config.yaml
d_model: 192
vocab_size: 3670
norm: "rmsnorm"
norm_eps: 1e-05
qk_norm: true
parallel_block: false
lr: 0.0101
weight_decay: 0.0
final_lr_fraction: 0.0
batch_tokens: 65536
train_tokens: 371600000
steps: 5671
dataset: "wikipedia_en"
MLP neurons of a small language model. Each row is named by its layer, matrix (down: output weights) and neuron, and shows model dimensions 0-127. Each number is 200 + 30 x the weight over its row's rms, rounded and kept within 0 to 999.
A block is one neuron, or neurons of one layer that tend to fire together. After each block is what it responds to, as a language model described it from the Wikipedia text at the highest values.

L2.down42,218,265,155,203,241,135,200,135,215,211,196,169,203,263,231,192,220,238,182,220,157,178,147,157,196,246,207,215,207,250,181,273,222,183,163,205,160,220,163,186,176,248,207,215,176,196,215,163,209,154,202,249,215,198,203,229,197,150,221,192,214,189,157,168,223,217,182,254,212,178,186,252,249,206,177,172,168,244,129,155,162,194,244,239,217,189,157,221,224,190,187,142,231,187,228,224,254,206,212,214,216,221,153,199,188,191,216,195,239,242,238,182,190,260,202,175,201,196,159,214,236,170,175,184,183,162,165,246
L2.down112,242,194,237,176,156,224,200,235,211,213,223,166,179,197,187,207,127,190,195,212,231,228,234,191,208,194,197,261,177,194,212,217,219,246,171,140,205,144,201,168,235,152,184,242,185,130,212,187,134,207,208,147,261,252,185,184,193,191,196,185,168,209,178,209,208,181,173,234,237,179,156,205,235,167,171,184,203,206,177,157,209,202,161,211,183,224,262,197,171,242,181,211,191,247,211,207,203,244,191,169,167,199,211,199,207,221,238,228,211,145,218,220,238,186,203,194,145,174,170,180,154,186,154,262,210,232,159,164
L2.down115,198,128,216,206,252,174,184,274,196,221,264,192,192,252,174,218,233,207,189,188,149,181,205,228,175,207,221,207,238,214,192,204,234,166,183,196,146,173,162,153,268,186,197,184,201,187,238,165,216,238,197,177,193,196,159,227,230,170,159,154,218,210,208,221,127,176,168,220,161,214,166,178,221,230,188,236,200,143,212,254,237,211,162,222,157,224,177,197,179,221,195,231,226,170,189,214,241,192,162,159,271,210,189,161,190,188,204,180,208,186,209,138,184,201,191,164,185,226,206,239,173,193,230,239,135,183,209,205
L2.down247,189,208,199,190,210,188,231,250,189,214,239,206,187,201,214,214,179,198,203,170,216,175,168,184,192,280,220,194,189,214,172,205,228,177,220,185,146,203,211,158,204,204,263,208,229,182,235,199,174,259,145,187,235,206,166,254,214,163,213,176,159,192,194,158,179,197,219,233,209,199,174,237,201,215,169,231,238,208,167,201,121,183,226,174,164,163,190,196,97,209,202,172,165,186,240,157,251,204,187,224,191,204,229,195,177,235,216,230,206,193,223,154,219,214,202,250,196,156,227,180,188,184,135,225,211,220,200,217
L2.down540,179,146,243,208,208,170,201,215,183,229,254,166,210,224,200,220,189,212,139,161,155,178,176,211,193,214,240,148,195,172,215,261,209,135,183,162,185,177,249,182,177,230,213,239,164,106,191,196,215,185,259,189,233,215,203,209,245,228,140,189,217,260,195,203,140,242,196,241,243,164,179,184,251,216,264,222,186,166,171,205,155,186,232,211,209,177,192,223,172,207,208,181,202,231,245,189,201,181,203,226,267,193,219,216,196,294,183,201,170,194,204,205,166,153,164,204,218,169,227,179,191,228,225,229,193,207,216,178
L2.down579,168,246,160,162,207,185,158,189,266,216,228,182,192,222,218,150,231,190,160,189,184,163,243,160,197,220,155,177,219,178,196,201,141,189,191,232,169,213,225,158,210,207,255,233,201,171,128,203,199,161,195,229,198,182,211,204,155,153,234,183,222,188,200,236,153,231,177,141,190,186,192,224,224,192,159,159,186,224,181,194,189,169,155,208,182,190,228,236,175,202,173,181,183,141,192,172,219,253,203,215,213,208,223,204,183,133,205,192,208,140,142,204,202,209,212,175,213,212,187,150,238,165,195,234,198,237,162,225
L2.down745,254,194,184,180,232,201,158,190,178,234,213,189,181,227,227,194,170,236,197,204,212,256,198,136,199,171,235,194,218,199,199,209,195,170,176,127,196,158,209,186,227,172,195,209,235,205,162,220,227,244,179,167,228,184,161,144,200,212,227,127,237,230,157,168,154,189,217,224,253,162,194,233,246,196,229,186,199,211,187,212,196,237,237,169,206,233,222,239,191,199,267,146,190,154,208,176,278,206,250,170,215,169,212,171,163,191,234,243,200,170,223,153,170,196,233,178,225,143,165,169,238,215,243,213,134,227,204,171
L2.down749,158,229,201,140,134,172,204,184,174,206,170,228,194,204,220,213,190,233,189,179,188,207,197,155,231,132,199,213,220,159,206,225,185,212,228,249,170,210,197,196,192,168,220,204,231,196,215,212,212,191,198,147,205,158,186,253,206,257,185,217,233,249,179,188,182,212,198,236,175,266,209,282,243,151,200,221,260,170,259,220,181,133,255,124,230,207,145,199,189,175,155,228,186,201,188,232,228,217,214,154,153,176,198,178,228,210,228,222,213,152,221,149,162,179,175,156,217,166,224,234,159,208,182,245,210,175,201,158
Section and list boundaries. Line breaks right after wiki section headings or colons, before subheadings, lists or tables (==Career==, ==Results==), plus "place" in medal rows like second place.

L7.down43,143,192,193,190,223,187,204,193,190,132,247,203,204,210,160,149,214,271,232,180,180,160,206,154,234,174,228,221,214,252,143,258,192,193,202,187,191,218,158,216,190,119,241,188,179,173,213,222,172,239,205,180,202,186,149,184,185,200,249,164,204,239,209,198,226,217,251,230,201,196,188,228,214,212,154,146,217,205,257,222,177,206,211,161,226,191,221,186,201,214,227,190,170,226,158,216,187,148,182,172,169,252,232,143,201,181,205,197,177,164,208,111,212,193,201,174,151,235,199,201,184,174,197,214,195,180,235,178
L7.down140,162,209,152,164,227,222,186,145,200,199,266,203,171,188,176,141,213,212,193,198,209,202,188,182,238,194,241,193,216,256,181,243,173,210,194,199,261,194,227,210,191,163,263,237,168,210,241,188,190,255,188,199,185,230,178,175,149,207,185,201,195,191,224,215,204,224,228,161,215,207,213,200,194,247,206,217,199,221,209,241,140,271,203,201,189,224,165,222,200,245,234,135,236,197,206,209,216,299,203,202,266,190,143,237,179,181,216,152,223,203,207,186,211,179,222,209,159,190,194,208,212,181,206,217,192,245,202,192
L7.down182,204,209,186,184,189,171,222,196,167,223,146,210,203,216,244,162,197,166,194,196,197,197,188,173,183,223,212,169,228,168,224,176,230,165,198,174,166,181,146,255,230,192,161,222,190,164,208,240,228,216,208,219,177,230,254,226,133,134,191,169,178,158,211,160,238,208,224,217,213,205,252,222,190,216,238,196,189,236,225,214,204,213,193,235,196,237,177,225,170,190,152,204,233,228,231,195,197,100,182,216,152,204,229,208,222,214,216,230,204,213,232,211,194,186,242,233,214,224,230,239,179,188,191,229,171,181,166,122
L7.down212,214,205,162,222,221,182,198,178,189,182,224,207,182,174,206,196,203,189,230,164,157,203,157,232,167,253,227,187,206,198,203,217,208,149,189,192,234,207,204,144,219,220,158,137,186,206,166,240,165,232,223,241,200,224,150,181,185,200,194,117,159,184,209,165,214,198,179,199,165,186,209,199,190,207,212,244,171,250,142,206,168,183,225,153,216,218,216,238,149,221,219,204,171,194,220,205,189,218,217,190,181,231,195,193,224,139,212,167,212,203,173,188,173,155,221,201,193,286,167,238,188,258,192,276,213,220,226,214
L7.down258,177,231,203,225,234,253,195,227,212,222,170,190,194,163,171,236,233,143,155,174,232,238,170,187,230,225,211,229,285,265,226,198,208,197,196,218,207,198,216,280,222,192,234,192,233,206,279,202,175,235,197,202,182,227,161,204,198,213,198,256,227,258,211,177,167,202,134,239,214,194,219,218,155,202,223,198,192,207,191,206,209,202,194,232,196,182,243,220,192,148,221,203,190,173,163,197,195,244,184,188,220,197,147,225,191,184,191,218,172,196,222,148,194,178,225,139,174,167,198,224,183,225,129,165,205,222,171,257
L7.down352,160,231,229,247,238,223,195,228,183,145,164,255,205,151,194,189,228,215,170,182,193,162,192,190,208,228,164,201,185,212,186,172,265,194,200,202,167,221,169,236,208,225,208,149,176,206,248,198,215,178,155,216,261,219,169,149,212,150,182,169,183,199,251,210,175,231,242,220,167,176,202,166,226,216,174,226,215,156,188,168,156,216,247,190,203,169,219,182,201,149,209,206,207,198,158,218,182,167,209,204,213,229,133,211,165,198,223,222,188,244,188,163,218,256,196,206,160,215,182,173,153,208,219,143,209,194,194,223
L7.down379,227,193,161,196,171,194,207,194,262,183,215,203,270,212,149,204,215,231,221,181,166,193,244,236,209,234,205,224,184,234,203,207,182,203,184,175,168,228,262,220,181,146,130,220,188,204,190,214,172,224,166,214,176,226,190,225,181,181,149,218,191,212,217,221,239,195,238,171,184,189,180,205,194,186,199,140,234,166,171,211,206,167,233,213,225,227,196,195,222,230,171,252,168,191,165,194,168,222,203,186,192,213,185,150,206,176,171,265,186,178,220,219,166,214,226,162,196,180,258,208,152,241,138,138,197,190,181,221
L7.down614,225,241,164,147,179,225,211,202,218,142,163,175,210,176,227,225,227,236,200,181,201,205,157,200,197,238,201,225,159,219,143,228,212,205,132,170,209,245,171,200,188,195,153,145,196,206,143,220,220,202,228,224,211,172,268,247,164,179,202,252,218,205,281,210,219,198,165,201,177,197,236,210,172,210,180,221,196,191,153,220,194,135,212,136,219,195,181,225,154,177,189,178,183,139,192,211,245,212,157,169,163,190,202,243,232,172,180,245,250,212,202,191,165,208,247,195,195,236,198,148,231,187,206,210,190,174,200,217
Word-start fragments, section headers. Opening pieces of longer words split into tokens, such as de(gree), trans(lation), Prof(essional), jud(ge), ener(gies), and == opening Wikipedia section headings after line breaks.

L8.down96,187,194,168,220,249,153,233,203,214,147,192,200,185,195,184,173,194,159,211,167,158,247,249,235,197,227,233,202,206,165,160,154,249,156,213,212,265,160,165,241,233,169,157,188,152,196,143,252,158,250,223,197,181,158,195,231,250,197,175,187,216,265,215,147,197,228,196,199,174,217,253,182,218,218,201,227,196,228,144,237,211,186,208,201,193,204,204,184,151,167,210,172,234,236,225,197,229,171,191,192,236,203,239,291,186,166,194,207,202,196,194,273,195,166,193,201,163,184,133,161,167,244,245,206,176,194,221,194
Coordinate degree/minute symbols. Degree and minute marks inside geographic coordinates in tables, especially the longitude degree sign (116°, 88°). Weaker, scattered hits land on mid-word pieces, table pipes, and words such as by or Party.

L8.down677,157,170,139,153,247,142,167,180,141,170,203,176,195,196,140,234,208,186,173,173,191,207,176,176,177,195,203,174,167,181,180,170,168,189,247,238,188,228,241,153,264,263,148,230,175,187,230,209,202,166,198,234,213,264,224,229,151,206,280,248,197,154,235,172,236,198,182,239,201,223,217,147,189,151,219,257,216,181,197,233,252,149,177,231,195,214,168,215,196,236,197,208,218,202,213,160,143,175,223,189,190,176,249,192,168,192,180,196,207,167,195,220,209,207,191,177,146,199,191,218,188,165,207,187,190,196,233,161
Opening name fragments. First or middle subword pieces inside longer words, mostly proper names in lists and tables, such as Cor in Corinth or Corporation, per in perform, Mon in Monroe.

L8.down387,152,215,197,152,221,161,202,177,161,234,230,182,160,246,184,151,199,183,198,180,140,184,204,197,141,162,184,121,162,160,238,233,211,250,206,222,160,251,262,190,226,159,203,189,208,215,173,213,192,242,246,220,161,225,193,148,174,202,212,195,216,179,226,150,191,206,255,210,211,196,158,193,189,191,202,159,177,245,179,201,198,226,237,189,150,225,212,178,261,208,156,165,206,142,181,146,221,226,190,232,204,145,130,173,180,176,206,175,146,183,178,180,143,199,181,228,180,201,189,199,204,229,221,183,241,226,213,171
List or elaboration onset. Line breaks after section headings like Bibliography or Publications, or after "as follows:", just before list items; also commas and "which/who/that" opening elaborations.

L2.down7,183,145,237,198,202,182,136,167,237,191,198,206,172,233,218,215,199,211,214,121,210,211,233,184,155,236,246,207,200,278,236,221,175,171,204,168,216,200,197,223,190,230,232,154,218,158,143,172,163,149,190,185,196,234,174,238,236,181,193,177,237,269,206,162,170,141,167,249,186,237,183,198,147,216,218,189,216,186,225,244,200,182,235,178,179,193,221,208,210,216,229,238,239,212,181,220,240,237,207,185,232,239,248,193,201,193,179,206,166,208,149,180,254,181,205,152,207,223,202,220,221,198,226,261,173,218,223,203
L2.down337,217,217,209,248,271,192,222,190,179,135,176,129,205,199,223,215,180,208,157,213,239,212,205,216,201,134,179,240,196,168,208,207,149,194,241,155,216,240,199,144,237,191,175,214,197,195,239,177,161,213,239,248,197,196,220,197,178,242,225,183,236,218,204,188,181,137,232,213,270,216,242,271,182,207,127,243,218,179,211,178,211,139,189,114,203,183,195,243,145,206,217,219,192,203,192,185,185,222,157,177,209,199,182,187,170,255,150,232,196,195,215,177,173,245,208,157,190,247,209,178,259,256,225,213,250,221,195,227
L2.down411,202,186,187,217,246,220,219,107,197,206,209,183,205,230,181,189,220,196,211,204,204,218,189,213,188,183,202,220,202,230,195,240,196,219,226,203,216,237,169,211,253,195,248,173,214,229,220,243,132,161,216,178,174,211,177,258,277,176,213,164,203,233,225,179,243,199,158,214,181,200,221,176,174,171,224,172,183,193,228,227,177,215,128,220,177,181,193,182,163,177,209,223,223,189,218,150,247,194,218,204,218,261,223,217,142,222,207,208,208,188,217,208,231,115,176,162,130,157,180,201,212,204,206,253,268,207,180,223
L2.down415,197,230,195,207,164,191,226,208,247,226,195,204,225,225,120,198,233,200,189,195,161,149,185,182,184,199,248,207,197,191,193,191,208,184,237,160,225,222,181,148,255,190,211,207,194,134,246,216,260,157,233,201,194,219,195,212,223,185,202,240,189,179,136,160,177,191,215,175,165,224,235,221,193,176,177,177,218,204,168,162,253,234,169,212,210,192,188,276,222,216,238,184,183,208,220,200,220,217,295,206,224,167,184,211,184,179,213,209,271,188,226,222,196,236,202,151,143,198,158,189,179,172,200,169,247,173,235,215
L2.down438,144,180,152,177,216,270,184,161,293,226,137,204,221,225,135,204,224,236,249,181,188,199,171,191,193,191,177,213,210,178,196,191,233,162,205,219,216,243,200,166,224,203,217,216,172,200,173,157,146,205,199,190,216,216,195,247,246,152,196,208,180,226,158,210,196,140,164,186,219,201,171,212,268,178,177,209,250,200,221,222,223,213,195,204,189,212,243,186,227,218,208,244,199,140,213,193,198,243,189,244,211,210,203,228,220,194,205,198,195,241,227,235,160,228,241,177,205,210,149,237,226,190,220,135,167,223,176,210
L2.down458,212,206,232,201,156,229,201,138,223,176,194,188,205,233,152,230,204,178,198,198,236,213,197,154,228,237,168,167,154,173,245,212,159,242,163,208,218,233,209,160,195,214,241,200,177,211,195,267,232,183,220,199,204,200,194,192,198,192,216,222,238,212,150,209,197,145,160,248,237,194,212,200,172,185,203,222,209,217,158,214,200,261,148,225,198,165,211,221,189,194,209,222,250,139,177,190,180,159,209,245,248,212,153,204,190,215,232,219,222,215,206,199,180,227,214,206,167,144,182,192,207,213,212,171,191,197,214,230
L2.down615,189,214,203,193,181,216,192,172,212,243,235,164,254,192,179,178,206,196,246,206,211,216,225,196,188,177,186,190,189,177,150,191,181,211,191,200,245,137,200,220,179,216,182,265,196,226,188,188,225,240,191,146,215,184,197,219,202,182,211,188,156,212,197,184,172,231,195,200,219,198,239,190,137,141,196,236,186,167,155,230,206,181,178,242,197,219,156,255,153,235,179,199,145,152,191,140,198,175,171,174,105,192,242,229,221,261,193,220,208,203,241,258,237,170,204,161,186,159,174,167,169,228,252,224,257,192,173,170
L2.down663,196,165,216,205,178,205,204,162,231,180,228,149,177,176,122,184,190,206,134,173,218,249,167,164,184,191,212,206,152,167,179,211,177,212,163,236,197,194,292,202,263,197,197,233,254,211,263,204,144,165,221,170,173,151,181,191,200,254,228,240,233,198,190,203,171,210,215,173,217,215,164,195,214,172,192,210,170,151,171,203,254,205,197,195,253,230,213,224,181,195,171,192,191,131,220,189,207,197,204,214,175,175,161,217,207,187,204,183,258,200,185,194,156,194,198,215,209,216,173,178,139,161,173,209,202,187,193,179
Mid-word subword pieces. Short subword fragments in the middle of a split word, especially "per" as in emperor, imperial, desperation, Peru, plus pieces like transfer, desk.